Weights of a small transformer language model.
Size: 10 layers, width 256, MLP 1024 GELU, vocabulary 4096, 10.1M parameters.
Architecture: LayerNorm before each block, no biases in attention or MLP, untied embeddings, normalized queries and keys.
Training: a variant of Muon for these matrices, 208M tokens, 6423 steps.
MLP neurons of a small language model. Each row is named by its layer, matrix (up: input weights; down: output weights) and neuron, and shows model dimensions 64-127. Each number is 200 + 40 x the weight over its row's rms, rounded and kept within 0 to 999.
After each neuron's rows, "fires in" lists the words (lower case) most often at its 100 highest values on Wikipedia text that the model never trained on.

L2.up50,221,213,207,260,256,222,174,256,135,237,215,133,189,195,199,214,210,224,195,192,257,167,210,165,223,185,213,278,158,163,204,243,197,170,146,209,173,140,223,187,108,202,159,207,221,235,175,176,159,194,203,185,215,186,237,156,179,286,154,197,191,188,181,254
L2.down50,196,157,225,202,246,164,230,199,144,155,175,160,256,178,297,192,194,205,177,115,233,206,204,237,224,164,168,197,176,128,209,252,152,227,212,273,169,217,190,228,186,230,209,233,189,153,223,230,222,237,220,207,238,177,181,221,182,242,103,137,188,156,220,295
fires in: "goals", "medal", "utc", "population", "information", "appearances"

L2.up194,211,236,245,154,196,216,268,182,274,116,210,217,261,200,196,225,212,261,164,189,96,215,244,278,156,236,211,158,235,202,269,244,101,207,280,162,165,146,192,214,200,175,271,254,206,191,228,205,200,228,168,216,224,190,198,190,184,205,195,189,194,195,203,189
L2.down194,218,128,252,162,207,141,173,228,147,219,196,159,231,283,215,270,264,243,197,193,164,233,241,233,201,148,211,178,203,185,284,191,279,176,237,176,174,199,202,250,212,215,155,201,201,170,168,184,196,266,200,211,111,210,235,175,152,158,249,228,207,140,283,217
fires in: "new", "gene", "university", "home", "international", "college"

L3.up336,221,163,177,188,168,131,259,173,173,143,146,225,173,189,237,135,251,221,176,213,157,147,164,235,170,196,221,229,174,124,187,220,232,242,216,196,228,186,231,251,165,234,209,157,204,151,171,232,153,212,214,175,189,182,213,193,213,165,148,230,249,158,226,189
L3.down336,244,143,177,269,147,143,238,167,206,199,230,203,221,182,120,90,222,239,244,211,168,204,189,144,168,175,272,213,200,172,191,124,230,190,165,190,156,247,278,228,225,177,248,165,189,199,176,236,186,214,236,183,224,180,190,209,187,222,177,206,185,267,228,170
fires in: "vocals", "utc", "information", "vocal", "township", "infrastructure"

L2.up59,141,250,246,265,167,165,172,230,182,281,144,260,190,203,209,237,171,138,243,206,216,220,254,217,87,190,227,130,227,237,186,205,265,285,184,164,176,196,204,200,229,218,126,258,166,160,159,221,203,230,168,225,166,234,196,229,155,128,249,249,146,225,206,173
L2.down59,154,102,170,184,197,273,198,199,194,185,237,223,190,212,258,237,194,269,191,225,231,183,147,223,185,212,232,212,224,153,182,210,190,157,171,234,192,204,200,187,176,213,204,173,169,226,184,228,246,251,255,243,169,148,202,182,201,199,204,186,140,253,148,181
fires in: "where", "some", "several", "500", "two", "received"

L3.up640,123,266,131,261,238,298,202,213,227,161,133,191,235,202,218,181,132,109,201,203,175,231,167,225,210,181,236,148,116,237,217,205,187,199,224,204,211,173,281,98,164,173,264,206,149,215,239,246,171,215,171,201,199,149,184,215,211,168,109,100,221,213,228,215
L3.down640,134,256,201,242,261,260,222,190,236,155,176,170,213,146,234,120,117,116,194,230,166,184,217,173,230,213,229,142,176,263,232,212,191,217,200,180,278,176,298,135,187,261,219,181,136,196,217,246,177,212,209,128,244,240,170,212,103,181,180,209,178,211,207,227
fires in: "moved", "went", "remained", "came", "served", "continued"

L2.up788,187,246,220,130,229,217,201,155,291,196,233,205,238,265,183,72,203,283,227,282,213,210,152,241,178,204,167,182,283,177,204,262,194,235,178,213,179,201,201,261,165,131,147,245,156,130,140,157,157,218,192,186,286,124,212,166,158,253,188,244,130,175,221,259
L2.down788,223,144,201,208,279,148,148,217,231,159,235,165,186,233,149,163,167,255,195,110,196,98,220,228,234,253,288,161,178,179,152,172,170,233,170,226,119,239,165,224,250,278,167,157,218,151,194,183,185,202,189,146,195,210,259,219,265,170,194,268,201,250,186,157
fires in: "station", "building", "name", "highway", "area", "called"

L3.up477,231,202,239,239,212,152,224,208,212,239,116,247,227,217,213,200,206,205,267,228,305,171,227,146,197,187,128,192,202,215,236,251,280,240,218,160,172,221,212,180,170,238,226,155,221,139,176,150,247,201,188,151,216,172,259,244,188,166,255,212,212,233,228,206
L3.down477,199,188,175,193,204,276,189,233,130,302,152,243,194,262,176,170,180,227,316,192,135,207,135,229,178,229,185,188,175,218,174,190,259,182,221,221,172,170,213,184,278,213,240,235,247,175,181,201,224,158,195,208,241,204,249,270,188,246,220,160,220,192,213,206
fires in: "at", "second", "theatre", "dorotheus", "consists"

L3.up291,205,195,271,221,258,202,234,253,217,153,311,218,170,234,198,227,268,168,252,156,206,135,146,223,221,168,199,235,174,294,274,101,171,210,240,236,205,238,197,167,192,213,168,199,188,156,209,226,189,201,181,181,149,248,169,190,186,241,168,217,220,189,169,212
L3.down291,184,130,230,195,206,213,300,116,306,167,139,193,279,303,190,189,222,196,140,194,196,147,178,202,143,186,228,172,209,212,190,159,181,215,249,252,206,227,178,197,221,172,217,211,174,224,168,177,240,197,194,246,191,218,172,253,116,257,219,157,210,230,192,210
fires in: "the", "club", "played", "for", "with"

L5.up935,197,212,176,219,257,221,181,193,221,274,154,170,225,198,204,262,182,254,78,257,266,176,236,170,151,264,169,178,217,250,208,236,182,254,189,208,169,196,168,269,155,190,217,219,264,229,170,185,136,210,168,174,252,237,198,193,219,187,154,236,203,217,236,141
L5.down935,100,192,190,275,231,162,213,204,267,216,215,191,185,239,270,272,112,215,231,208,210,220,193,166,146,177,167,174,226,214,115,177,129,142,188,244,196,204,192,219,169,137,230,235,281,248,200,230,219,218,211,177,163,198,176,211,198,172,197,259,187,197,144,196
fires in: "of", "two", "three", "several", "four", "other"

L3.up596,221,223,211,206,225,181,161,159,160,173,134,245,226,246,234,221,234,219,243,257,158,257,201,176,159,231,142,156,265,175,125,236,165,244,227,259,160,191,288,230,209,198,305,230,244,204,134,142,218,231,146,142,208,158,170,158,248,214,259,154,119,226,190,178
L3.down596,237,166,212,174,213,197,228,209,148,223,179,202,175,243,176,147,207,209,210,200,171,199,162,229,189,273,159,248,288,208,142,179,229,254,211,260,182,174,210,209,195,258,285,172,196,243,110,191,178,163,85,140,189,194,197,198,157,218,220,201,170,232,218,212
fires in: "reported", "such", "found", "announced", "available"